Weights of a small transformer language model.
Architecture: RMSNorm before each block, no biases in attention or MLP.
MLP neurons of a small language model. Each row is named by its layer, matrix (gate and up: input weights) and neuron, and shows model dimensions 80-143. Each number is 128 + 32 x the weight over its row's rms, rounded and kept within 0 to 255. A neuron's up and down rows have the sign that makes its largest values positive.
After each neuron's rows, "fires in" lists the words (lower case) most often at its 100 highest values on Wikipedia text that the model never trained on.

L7.gate526 [180  65 118 125 201 114  81 107 137 196 166 154 124 135  93 120 118 150 150 120 135 158  95 174  96 128 115  99 192 149 130 122 123 147 145 124 168 115 151 104 132 152 141 136 101 152 147 106  89 131 192 156  87 176 151 133 157 138  66 154 153 161 111  84]
L7.up526 [148 136 108 159 131   0 115 155 135 100 127 150 142 187 144 112 158 181  99 117 140 122 120 130 118 114 157 124  83  94 143 174  70 170 158 195  44 138 127 159 160 121 116 132  95 194 167 141 175 107 122 133 114 132 169 134  98 103 149 101 151  43 157 127]
fires in: "at", "near"

L6.gate105 [147 150 144 175  95 118 156 111  79 179 128 127 128 154 147 165 109 130 173 185 131 196 103 124  49 105 157 129  89 156 130  86 123  92 132 132 113 135 126 178 120  48  46 199 157 155 152 106  84 132 152 161 116 144 102 158 180 117 109 119 170 138 155 149]
L6.up105 [184 137 143  76 114 149  96 113 102 126 139 147 109 138 134 157 144 151 138 119 106 125 105 180 101 149 166 158  59  93 163 129 175 111  97 107  90 206  82 156 140  85 144 124 145 106 177 143 104 150 154 146 124 109 114 108 140 126 119 126 143 114 163 167]
fires in: "of", "other", "some"

L8.gate284 [139 138 158 195 105  95 152 108 199 149 143 131  96  72  70 140 118 147 135 140 129 103 125 137 100 103 107 159 131 134 104 113  51  86  36  83 147  88 130  85  80 127 138 132 143 119 155 126  90  85 145 168 149 131 117 154 155 164 128 121  94 181 152 185]
L8.up284 [127 115 136 145 120 146 104  93 107 101 133 125 149 119  99  76 125 135 135  81 183  94 168 120  94 145 152 146 116 111 129 106 146  64 118  80 154 131 128 199 174 109 111 135 123 123  86 161 121 140 119 154  89 159  89 154 155 178 145 179 152 180 177 162]
fires in: "that", "out"

L5.gate369 [158 126 153 167  43 130 154 168  91 104  77 124 122 120  99  99 128  56 148 152 153 111 135 132 125 147 161 161  36  42 107 178 134 138 177  76 161 142 191 104 107  74 145 110 158 161 141  99 102  80 161 148 151 135 149 118 161 112 159 138 168 108 130  63]
L5.up369 [145 146 137 140 103 142 117 125  80 186  92  98 195 151 176 118  71 144 142 104 108 160 118  92 120 114 114 122 121 124 130 168 132 116  82 121 175 157 146  84  96  75 146  51 116 118 170 153 128  86 121  86  94  98 160 153 108 134 142 131  73 102 169 133]
fires in: "would", "to", "not", "can", "could", "also"

L5.gate56 [145 161 120 143  92 205 139  96 117 169 120 100 160 123 112 100  97  80 188 149 134 132  74  95 121 108 133 158 115 128 104 144  90 134 174 142 127 125  94 138 105  82 191 129 161 166 191 121  96 121 133 133 174  88  82 143 136  89 156 111 113 163 174  96]
L5.up56 [184  82  98 133  80 124 133 117 171 158 165 167 153 195 117  92  72 134 127  91  77 147 112  93 144 145 162 141 156 125 150 209 101 136 129  94 111 111 150  90 109 123 184  70 144 106 178 128 164 138 110  57  97  98 169 185  40 140 169 146  82 153 111  87]
fires in: "to", "would"

L7.gate608 [153 121  78 115 177  97 160 165 154 158 106 103 161 141  84 143  85  92 170 177 184 128 149 145 117 133 178 117 165 142 147 163  73 121 158 152 108 199 151 141 104 140 117 139 132 141 100  90 107 163 230 172  55 116 153 188  96  81 155 142 121 154 101 139]
L7.up608 [115 114 149 112  90  72 119 126 100 124 180 128 106  96 163 121  73 165 113 147 141 106 146 159  59 102 144  62  88 102 107 143 159 106  65 128 134 172  74 212 125 101  92 107 201 139 188  96 122 173 137 154 170  65 123 108 110 132 154 134 129 167 159 112]
fires in: "after", "in", "for", "despite", "by", "before"

L8.gate242 [104 151 119  66  78 128 145 126 194 137 147 153 144 125  61 133 181  95 121 118 145  93 135  41 140 120  70  57 106 164 202 140 139 126 144 125 153 140 171 145 152 102 149 129 170 124 123 122 114 123 109  93 126 182  45 131 145 117 126 131 115  85 154  77]
L8.up242 [145 183  50 122 169  87 132 201 108  93  43 101 121 121 173 142 129  91 142 108 198 134 116 119 147  90 139  95 113 128  85 115 182  69 122 156 181 156 178 112 163 164 123 110 108 127 128 163 138 144 193 114 101 160 172 117 119 126 153 148  75 132  81 125]
fires in: "was", "is", "were", "are"

L7.gate108 [159 140 111 157 104 125 146 107 120 148 105  50 177 153 172  95  88 136 108 120 143 141 105 150  97  90 119  65  86 152  92 165 142 126  73  52 113 105 130 110 115  96  86 112 142 141 166  89 140 106 154  89 140 104 113 123 101 113 107 192 155  73 131  97]
L7.up108 [ 97 150 106 153 119 147  65  82 188 163 163 115 133 158 127 166 101 135 106 141 119 134  76 148 111 178 168  41 164 138  32 144 184 166 105 166  94 108 128 106 129 133 127 137 122 156 102 123 136 186 171 139 119 129  89 109 180 168  97 132 109 157 128  90]
fires in: "with", "to", "contains", "have", "provides"

L8.gate337 [117 176 123 127 142 162 159  93 156 167 120 180  89  72  91  91 149  87 127 100 110 100 127  60 106 149 184  94 134 120  99 125 162 108 141 114 223 172 129 123 143 118  94 111 143 147 168 111 152 106 148 148 177 106 159 109 173 102 130 122 154 210 161 120]
L8.up337 [178 159 102 147 118 174 116 156 112 112 120 112 144 102  87 141 176  97 184  78  76 143 139 128 146 181 145 127 117 154  92 160 163 112 157 182 137 133 157  93 113 166 153 125 113 156 143 163  93 112 109 149 140 124 136  69 142  50 109 123  82 118 169  98]
fires in: "is", "are"

L6.gate98 [117 149 154 169 160 140 127 158 162 162  88  88 135 121 118 205 120 200 111 117 201 125 111 136  59 156 150  78 127  82 130 130 192 100 170 117  93 130 139 154  79 154  92  88 122 165  93  78 165  96 159  74 113  97 151 128 155  86  98 125 100 150 135  85]
L6.up98 [124 152 175 110 168  79 161 150 195 186 128 108 140  98  96 151  91 153  55 162 150 139 115 128 124 129 122  99 123 125 143  67 134 105 114  82 121 181 147 145 134 123  67 121 139 150 141 177  97  74 120 111  54  97 133 141 129 126 133 171 171 118 124 187]
fires in: "as"

L8.gate376 [163 116 134 164 106  70 170 118 121 147  90 111 112 151 167 159 119 110 205 154 108 100  95 166  99 159 149 143  80 160 161 154 100 119 131  95 126 167  94 159 167 114 157 109  74 174 154 128 118 226 133 178 143 119 195 158  89 153  81 185 116 107  86 129]
L8.up376 [133  96 116 102 111 132 130 174 155 109  64 129 122 146 154 159 124 148 124  90 123 119 104 105  99 132 159 166  71 157 116  76  95 101 115 131 184 107 150 193  90 126 166 149 137 215 157 129 142 142 102 106  89 134 120 112  77 153  94  98  96 124 163  80]
fires in: "and", "who", "retired", "then"

L2.gate423 [145 179  98  77 193 143 130  78 141 108 107 188 187 202 154 186 104  83 152 144 153 128 142 131  53 134 160 174 146  82 111 170  97  95 156 155 113 147 121 131  87 105 140 186  95  85  90  98 144  93 169 124 155 146 101 145 123 115 150 115 126 130 103 117]
L2.up423 [143 146  92  81 204 131 120 117 121  78 108 181 198 187 151 161  97 105 135 129 125 130 168  95  63 137 162 164 144 105 107 176 131 103 130 155 138 137 148 146  49 129 139 205  87  91  60 119 173  94 163  91 145 145 140 117 112 107 145 112 123 131  99 120]
fires in: "member", "tv", "country", "prime", "television", "radio"

L6.gate546 [114 179 120 165 170  91 126 101 107 164  69 154 213 153  86 112 107 163 137 166 155 161  75 176 101 120 109 117  89 142  73 155  95 127 120 106 118 128  84 128 129 143 118 123 133 141 128 145 149 133 160 124 177 194 157 150 100 117 138 171 130 135 154 129]
L6.up546 [105 144 148 146 153 131  75 138 111 149 118 120 161 133 162 120 161 187 121 171 175  98 173 120 119 150 158 147 109  89 135 139 109  79 140  61 115 124 170  85 121  95  67 139  98 149  67 103 141 109 176 143 131 114 141 132 117 169  87 180 144  97  89 121]
fires in: "as", "that"

L6.gate408 [ 84 114 155 188 145 126  65  99 149 131  87 131 146 126 168 105 122 114 131 147  32 132  84 118  78 133 139  90 149 117  94 166  67 109 138 158 106 154  99  81 159  81 162  98 114 156 112 102 124 171 133  81 144  67 114 127 161 161 123 127 126 126 144 106]
L6.up408 [112 141  98 111 146 103  69 105 188 131 108  96 120 162 100  81 116 133 138 150  63 141 139  88 128  98 121 142 164 153 104 168 143 113 100 145  92 141 173 100 120 149 129 101 168 156 180 104  97 125 160 129 154 102 109 142  93 143 141 154 149 106 127  79]
fires in: "had", "to", "have", "being", "or"

L2.gate339 [142 140 111  70 177 143  78 117  75 143 126 230 101 188 133  75  78 129 147 128 128 133 116 184  60 180 126 119 132 102 138 103 122  99 112 198  76 161 130 172 189  95  97 132 172 113 158 109  85 126  77 179  72  98 140 108 137 139 124  95 121 138 156 155]
L2.up339 [136 122  98 158 124 132  89 110  96 163 132 194 136 195 115  95 131 154 146 131 121 106 119 157  80 191 156 147 104 123  93 101 110 133 120 208  94 178 127 167 113 111 134 105 162 150 167 125 102  87 116 182  84 135 144  94 131 150  81 105 121 117 158 165]
fires in: "about", "out", "summer", "near"

L2.gate247 [171 169  40 174 118 161 162 143 103 135 121 155 184 111 123 129 115 114 167  79 109 117 109 129 152 123 145  73 127  85 151  73  97 126 152 207 158 131 185  93 106  50 117  92  90 141 150 121 112 146 151 130 142 127 156  88 146 162 123  80 163 122 176 147]
L2.up247 [147 112 112 153 112 138 131 123  56 144  89 117  91 118 167 123 156 132  89 222  89 115 188 103 153 153  57 113 106 164 216 117  77 131 145 112  87  90  92 164 146  95 152 126 159  99 171  51 145 173 157 137  50 130 192 139  59 128 113 128 132 135  79  91]
fires in: "2011", "2021", "2001", "2004", "2024", "2003"

L6.gate513 [184 175  75 101  79 159 129 125 109 153  51 137  79 158 116  95 153 158 108  95  69 143 146 161 141 166  91 168 132  59  85 194 149 108 174  97 122 144 127 166  98 144 152  72 156 187 136 114 116 135 139 160 138 165  98 135 111 182 154 169  65 116 123 134]
L6.up513 [104 155  64 125 114 111 125 108 120 163 125 175 118 168 133 127  98  78  70 152  67 127  66 123 144  89  94 122 120  41 139 172  90 153 142 144 188  70 195 161 155 166  95  99 148 124 160 179 207 113  82 119 116  66 154 114 118 142 183 135 107  77 129  70]
fires in: "and", "t", "not", "would", "to", "will"

L2.gate553 [180 109 114  57 142 132  94 116 105 119 112 135 153  80 115  90 101 118 114 135 117 101 112 117 132 125 146 136  82 121 128 103 135 112 127 133 108 107 125 133  73 162 111 169  96 147 124 159 121 113  80 162 129 140 117 144  98 174 131 127 149 122  98 123]
L2.up553 [192 120 100  40 114 120 153 142 120 101 132 142 135  78 133 170 113 133 138  96  83 175 126  67 135 115 158 185 128  92 141  99  90 187 102 136 107 119 114 162 156 142  92 135 151 155 198 119 203 129 101 193 104 141 175 119  71 148  50  99 107 125 150  88]
fires in: "no", "any", "not", "considered", "only", "never"

L6.gate89 [131 122 110 220  70 143 185 150 130 132  58 124 149 109 104 141 126 140 143 125 135 101  84 171 100 140 165 148 131 114 107 216 104 166 173 156  27 175 102 147 146 133 115 126 190 157 209 126  80 165 159 135 161  85 110  72 114 107 187 126  94 150 185 147]
L6.up89 [149 112 114 148 150 150 167  71 174 179 127 146 160  52 135 134 113 123 127 193  91  87 109 132 184 128 100  89 122  94 121 126 112 121  72 145 238 141 181 138 101 149 145 119 148 103 185 119 182 144 149  96  97 161 110  81  71 137  94 130 110 118 158 115]
fires in: "to", "of", "debt"

L5.gate209 [136 124  64 145 112  62 194 129 125 141 104 117 124 113 148 156 152  79 170 134 116 123 138 107 101 114 179 121 132 153 147 172  79 150 118 142 204 145 147 143 111 152 120 100  89 158 148  95 130 179 203  94  59  91  63 142 133 135 147 124 114 135 179 164]
L5.up209 [165 124  88 181 115 138 154 115  70 128 140  61 133  95 181 154 204 102 112 133  88 121 113 148 104 138 173 126 165 140  78 144  64 101 105  78 140 116 122 114  60 141 104 130  83 153 206 137 151 140 174 155 127 111 116 103  94 137 196 173 134 135  96 124]
fires in: "after", "when", "before", "time", "while"

L5.gate465 [135 128 106 184 159 105 143  71 136 122 166  50 125 116 204 126 123  98 130 152  97 108 135 123 158 147  63 114 146 162  92 131  85 143  89  96 135 137 151 130  96 170 139 113 123 193 136 139 112 152 152 141 116 147 127 179 108 134 141 143  93 112 164 134]
L5.up465 [110 117  84 127  94 162 111  75 118 137  85 121 113 124 131  56 114  92 134 144 149  75 109 107 189 106 114 115 127  92  70 107 115 111  90 131 166 124  38 136 107 178 132 102 117 154 113 144  70 144 145 219 142  89 185 133  98 147 141 136  96 148 148 137]
fires in: "have", "he", "had", "has"

L5.gate233 [177 201 150 142 157 117 129 127 126 190 157 158 124 128 133 166 172  85  99 149 143 108 129 173  76 125 115 140 139 108  95 104 110 121 115  66 147  54 159 127 146 129 145  98  97 144 173 113 172 131 127  78 120 161 134 163 136  93 136 130 169 155 121 134]
L5.up233 [157 119 116 183 150  95 143  97 133 126 147 123  93 155 116 121 106 153  56 132 129 110  78 125 126  93 144 117 105  98 171  89 119 115  76  86 149 111 132  95  83 107 151 126 116 173 148 151 184 105 187 107 165 100 127 198 126 107 108 128 154 109  91  79]
fires in: "not", "be", "among", "are", "in", "of"

L6.gate150 [142 131 178 131 181  94 177 118  98 136  46  87 104 152 132 104 143 110  93  84 107 110 122 100 116 108 147 131  71 135 126 120 160 101 146 165 151 166 150 111 185  98 156 141 125 109 158 105 131 104 138 137 147 154 128  92 115 127 105 171  85 139 175  84]
L6.up150 [135 163 161  99 138 163  75 111 171 140 117 122 145 192 130 139 117  96 159 126 145 136 124 128 160 179 159  78 163 110  80  91 104 118 159 132 100 194 155 116 104 159 142  51 149 136 133 127 116 157 185 169  97 170 121 123 147 103 133 164 116 139 177  98]
fires in: "is", "was", "also"

L8.gate212 [144 158 118 124  80 144 163 135 169 115 100 107  55 147 149 133 148 165 136 156 187 149 141 185  79 142 147 155 137 113  87  94 115 126  82 121 114 154  95 145  92 102 134  88 152 157 137  96 168 107 120 175  92 135 137 109 114 122 102 123 166 193 115 143]
L8.up212 [101 113 102 132 119 134 150 128 188 128  83 104  94  81 107 111 156 119 151 153  91 121 120 147  82 122 125 128 117 132 140 142 113  79 126 158 164  81 122 160 154 116 102  88  68 148 145  81 150 128 147 171 129 147  81 139  84 154 143 146 137 125 162  94]
fires in: "and", "of", "for", "what", "most"

L2.gate146 [146  94 161 117  93 154  70  88 151  51 118  98 139 133 109 103 149 101 184 129 161 128 150  58  94 151  88  83 118 149 131 116 116 153 127 161 209 123  57  95 170  75 146 118 126 130 113 130 135 139  70 146  84 109  80 111 171 197 134 115 123 164 158 125]
L2.up146 [111  97 160 116 111 192 113  63 156  70 137 116 169  91  85  98 168  73 160 162 168 144 133  80 121 163  68 122 147 145  85 137 131 114 108 181 190 106 117 148 110  61 160  95 107  99  94 109 114 144  37 144  57 117  91 112 142 165 151 148  80 132 192 114]
fires in: "first", "later", "early", "also", "debut"

L7.gate188 [119 117 102 113 128 118  70  76 176 137 126 159 139 146  86 102  95 128 133 109 110 178 155 108 143 130 139  95 148  99  78 118 181  47  75 131 142 117 187 166 119 145  62 105 100 101 106 114 186 135 219 156 105  85  79 181 125 132 143 139 151 193  98 133]
L7.up188 [125 157 100 108 151 113 171 153 108  82  84 129 115 159  89  54 177  51 179 120 154  90 169 111  85  97 132 157  43  96 163  76  57  90 138 173  89 143 141  96 102 157  78 108 169 125 184 132  93 127 123 103 137  94 119 153 134 125  99  70  47 171  72  82]
fires in: "as", "is"

L7.gate11 [ 52 129 153 157 124 106 176  98 141 114 122 106 166  92 172  87 154 124 148 141 147 157 115 147 140 150 147 100  80 125 102 101 100 136 115  78  62 137  82 132  60 166 112 171 136 205 165 125 216 124  97 172 116 102 180 207  98 106 112 117  89 141  87  86]
L7.up11 [141  97 113 198 158 103 168 148 154 166  80 108 135 125 128 141 139 107 149 122 105 159 130  72 140 172 116 170 176 164  78  97  85 103 104 111 114  59 108  79  97 177  94 123 128 154 106 150 112 178  97 175 129  86 179  81 150  97  76 106 175 142 129 108]
fires in: "that", "this", "speech", "weeks", "following"

L7.gate406 [172 103  91 114  78 118 147 158 124 150 113 136 175 168 144 111 116 157 157 142 112  98 141 144  50  97 141 135  84  97 116 203 174 153 141 105 139 125 123 115 136 114  86 124 147 156 127 114 139 182 161 153 188 102 155 166 158 129 163 185 164 123 135  63]
L7.up406 [ 99 124 125 143 102 174 117  86 150 101  97 207 130 137 147 133 134 172 121 176 101 190  98  79 141 137  86 113 154 100 131 119 109 193 142 110 122 120 163 137 129 160 215  63 172 148 117 143 128 120 159 107 111 115 105 126 138  98 139 145 120 162 115 103]
fires in: "to", "not", "t", "would"

L7.gate295 [ 99 138  90 148 209 142 117 134 157 118 189 156 175 164 143  81 154 140  76 140 112 117 134 156 145  97  48  70  85 109 218 137 124 125 103 118 144 155 126 124  67 103 162  93 115 205 149 117 152 147 127 121 125  89 157  59 146 126  96 105 107 135 102 143]
L7.up295 [140 127 133 127 131 192 161 185 153 134 139 146  79  88  94 138 135 172 127 140 119 125 129 122 163  90  95 130 145 147 171 144 103  72 126 125 106  68 204 127 120 105 199  60 131 125 111 104 169 155 144 116  49 125 135 148 173 100 104  83  90 117 136  89]
fires in: "from", "is", "of", "be"

L7.gate437 [101 150 141 154  81 134 143 116 133 163  90 160 152 120 129 110  96 176 137 141 120 148  71 163 178 184  81 126 105 126  88 116 129 151  97  81  49  95 164  70 122 128 132  85 167 187 148 106 113 111 122 137 207 148 123 165 150 187 111 178 130 132 112 162]
L7.up437 [210  79  87 113 105  66 164 137 156 162  49 182 130 159 134 127 100 157 112 202 115 151  65 116 178  95 103 157 120 173 175  85 133 156 156 121 163 150 125 157 159 109 124 114  98 173 120 163 172 105 126 141 130 104 101 112 119 146 143 149 160 131 151  96]
fires in: "that", "to", "who", "not", "which", "and"

L6.gate491 [201 123 105 188 147 140 115 123 108 140 128  64 147  87 215 124 144 121 176 123 172 122 130 136 134 154 101 134  69 124 161 172 102  86 140 186 116 150 155 142  96 113 109 225 136 155 177 162 142 107 146 102 103 134  91 147 129  92 142 120 138 180 158 110]
L6.up491 [183 172  65 117 108  88 198 145 173 161 108 137  91 138 124 143  97 156 132 122 134  82 104 161 109  94 129 164 123 127 109 168 123 150 149 159 153 121 126 101 158 107 152 180 170  94 110 112 143 151 130 137 144 161  86 114 185 128 114 170 191 141 149 173]
fires in: "of"

L7.gate408 [153 114 116  89  87 126 156 108 153 100 107  87 144 179 120 150 133 115 173 120  83 121 119 146 118 178 132  98 114 135 143 121  99 108 152 127 184 136 178 112 136 128 127 102 154 130 149 123 155 153  96 136 153  89 117 139 139 181 157 188 108 109 103  48]
L7.up408 [158 132 106 131 125  71 123 109 123  92  98  97 113  72  52  96 106  74 136  60 115 136 117 123 152 184 160  61 151 174 150 136  94 143  77 145 126 149 167 167 137 146  96 125 116 173 154 123 130 143 144 100  64 107 142 164  99 206 182 199  92  86 119 114]
fires in: "have", "had", "has", "never", "subsequently", "later"

L7.gate45 [135 116 149 183 119  80 103  23 123 109 185 112 131  65 147 184 127 154 195 110 154 146  90 144 101 114  96 108 149 121 166 148 174 145 138  94  69 113 150 117 123 125 149 150 136 118 180 115 133 140 135  79 102 123 159 138 139 173 167  76  97  86  98 131]
L7.up45 [157  82 134 133  87 100 131 116  98 112 104  86 121 108 145 108  94  92 130 108  68 114  60 169 194 126 175 114 142  98 128 120 135 110 177 122  63 190 135 186 109 157  96  87 151 174 114 127 125 157 154 132 119 153 153 113 126 146 140 148 146 121 103  59]
fires in: "the", "and", "of", "had"

L7.gate419 [ 82 113 120 193 141 125 177  70 110 120 110 111  99 115 152 111 127 155 140 116 122 114 146 104 136 178 127  36 132 154 193 145 149 153 118  53  59 111 139 146 123 166 120 101 198 173 147 175 123  98  87 147  97  99 150 191 161 116 157 129  90 210 121 168]
L7.up419 [150 187 147 122  94 111 133 144 203  89 155 129 100 122 164 202 115 105  55 152  71 139 148  98 115 109 125 122 128 170 125 139 117 113 142  75  76 146 131 106 128  59 136 114 185  81 116 145 129 141 150 125 121 148 152 117 141  92  79 100 128  75 169 105]
fires in: "of", "had"

L5.gate340 [183 110 155 111  78 130 124  69 183  91 135 124 144 123 122 153 186 163 102 160  69 204  83  95 176 114 103 127 156  73  83 153 138 147  98 152 115 154 165  54 105 136  90 129 112 145 118 141 148 116 129 166 150  96 126 119 103 148 144 123 173 111  79 158]
L5.up340 [170  78 100  99 137 119 119 107 196 159 140 190 117 127 140 109 164 144  81 112  59  93 134  82 100 123 126  99 126 110 100  65 105 142 149 132 102 161 125  67 145 141 177 107  86 116 114  87 138 144  83 193 168 134 143 113  86 123 163 100 111 158 125 131]
fires in: "to", "as", "into", "at", "in"

L2.gate373 [209 150 161 184 186 117 103  73 118 107 105 160 152 114 126 110 102  92 101 127 113 151  78  81 135 152  93 122  92 100 154 108 124 148  84 174 135 138 102 133  83  87 126 122 100  91  70 124 124 145 135 153 121 143 140 169  85 169 201  92  86  93 158 132]
L2.up373 [181 159 131 196 170 139 111 120 140 152  98 142 139  55 135  73  85 116  86 158 129 125 121  96 166 107 133 124 149 108 130 129 107 168  96 185 141 139  90 149  71 149 114 106 100  46  79 134  77 117 136 149 141 113 118 120  89 125 146  99 123 113 189  57]
fires in: "first", "second"

L7.gate340 [148 142 146 109 100 138 176 141 119 111  87 124 162 160 162  86 175 137 123  74 103 171 116 102  83 182 151 115 109 134 178 145  95 138 177  72  71  97 132 122 115 158 156  79 194 205 103 108 192 161 136 133 183 123  79 147 122 121 172 117 101  59 133 128]
L7.up340 [108 125 129 161 104 120 174  82  79  69  53 164 110 107 120 128 169 121 144 112 127 117 107 169 101 222 110 124 164 159 179 118  90  91 168  66  80  75 130 105 103 146 150 149 140 104 163 108 168 192 122 146 150 117 108 191 118 128 180 141  62 132 151 125]
fires in: "who", "i", "they", "you"

L7.gate459 [ 76  61 144 100 129  99 148  99 131 112 186 164 106 134 118 181 107 181 113 138 109 146  89 133 144 120  94 171 131 138 179  55 107 146 136 155 103 147 168  83 182  96 113 181  88 114 115  70 199 120 133 125 165  87 163 129 155  50  90 146 185 125  84 107]
L7.up459 [120 115 159 143 107 143 155 172 145 130 120  97  88 148  99  84 123 120  91 151 147 144 123 135 169 145 135 149 147 118 119 103 124 130 124 139 100  81  65 138 143 119 143 131 141 162 159  76 157 114 142 120 136 194 111 127  79 140 146 169 193 122  95 112]
fires in: "to", "for", "s", "a", "renault"

L2.gate221 [131 144 148 129 154 100 119 131 122 113 172 175 113 158  88 106 171 169 138  69 104 119  93 166 130 132 130 119 134 129  83 118  96  97 134 169 167 123 107 110 120  63 151  95 136  58  90 159 117 158  98 129  98 133  84 136 111  81  98 113 167 114 138 131]
L2.up221 [179 168 167 121 141  64 102 151 112 158  93 154 177 121  94 106 147 156 130 102 150  68 165 137 155 143 122  95 158 152 115 125 107 127 171 151 116 111 150 159 141 150 170  96 174 105 126 166  87 109 159 100  89 132  99 178 164  75 157 135 144  55 131 104]
fires in: "at", "center", "round", "league", "festival", "bootleg"

L7.gate69 [117 123 160 162 108 107 130 125 130 124 126 169 133  86 109 121 143 141 168  87  75  92 137 125 135 144 167  42 148 107 139 174 142 109 122 153 182 169 163 133  53 124  87 121  99 162  72 106 101 117 148 162 146 110 128 125 142  95 161 151 119 126 163  96]
L7.up69 [145 173 124 190 137  63 136 115 137 125  79 121 114 181 134  87 139 104 108 149 102  97  83 109 122  84 122 144 135  93 118 144 168 130  54 157 159 116 134 131 111 153 111  98 103 216 164 141 125 111 140 143  76 107 100 144  95 168  55 162 117 122 113 153]
fires in: "has", "had", "have", "and"

L5.gate398 [125  97 116 176 204  87 105 102 154 163 191 138 170 109 134 121 154 108 111 115 169  84 114 140 110 126 148 144  58 187  99 125 140 103 184 159 153 125 121 133  64 101 158 124 171 156 121 101 168 170 118  89 108 164 142 124 109 140 103 157 133  91  46 118]
L5.up398 [113  51 145 157 172  49 118 153 117  88 191  97 225  97 142  99 173 111 124 120 152  80 137 118 119 173 151 134  69 161  78 120  94 163 103 128 149  98 122  99  96 136 103 104 144 136 140 122 113 116 139  97 155  93  97 133 117 146 137 159 178  91 103 131]
fires in: "of", "at", "awarded", "studied"

L6.gate183 [136 156 133 150 160 137  46 103 121 130 103 108 121 146 150 135 154 119 109  97 129 173 133  97 146 110 171 156  37 134  99 153  92 142 144 148  84 101 163 116 165 122  83 165 100 142 133 205 100 105 140 146  92 127 122 123 135  98  98 145 108 145 134  95]
L6.up183 [143  96 102 152 134 100 139  92 153 171 142 124 135  65 156  82  90 132  70  62 147 135  63 113 103 117 204 101 124 141 142  62  94 104 113 146 141  83 137  98 106 145 128 127 134  73 108 144 144 148 176 126  96 105 137 172 103 106 147 103 190 132  58 189]
fires in: "of", "as", "among"

L6.gate231 [ 91  83 144 115  85 157 144  88 127 129 153 121 122  74 189 135 127 118 149 121 115 156  74 112 154  66 103 100 135 163 112  23 100 159 114 102  84 147 165  78  81 135 159 147 185 164 166 112 137 103 142 194 134 141 128 175 140 128 114 130 200 151  97 125]
L6.up231 [166  67 172 142 109 125 109  97 104 126 102 152 100 109  98 119 110 166 193 188 139 106 109 106  76 110 165  95 110 168 116  94 140 104 155 112 144 148 155  93 170 138 101 161 147 205 128 105 101  73 135 178 166 198  75 127 129  82 122 129 176 131 110 176]
fires in: "to", "by", "as", "of", "for"

L6.gate362 [ 88  98  59 119  70  81 131  84 142 173 165  81 138  38 162  77 113  74 139 146  27 126 145 110 110 133 166 134 137 124 112 164 137 194 130 119 146  96 168 110 142 119  91 125  59 142 182 177 129 144 161 158  67 133 170  76  87 152 116  99 136 133 125  73]
L6.up362 [161 152 126 120 109 221 134  92  94 144  78 153 117 133  81  95 111 141 127 139  67 126 132 189 154 127 108 114 159 115 104 107  66  79 108 165 123 127  96 135  92 115 164  71 139 174 135  88 113 129  75 162 154 125 115 145 126  68 128 147  95 146 123 125]
fires in: "has", "have", "had"

L6.gate481 [111 173  97  90 107 119 180 124 151 134 176 113 102 116 131 176 191  99  92 150 169 144 112 170 103 157  78  68 107 119 175 129 115 123 114  85 184  62  91 117 141 142 126 189 171  79 169  99 146 156 123 122  41 105 104 139 161 150 112  93 153 144 127 115]
L6.up481 [124 165 108 110  92 105 101 129 164 133  88  92 136 163  90 115 118  92 141 199 119 126  97 167  98 178 184  60 100 145 151 115 122 123 147  44 130 161 130  70 123  99 119 131 126  72 187 136 154 138 127  95 140 152 138 137 110 103 133 148 200 152  72 110]
fires in: "by", "of", "on"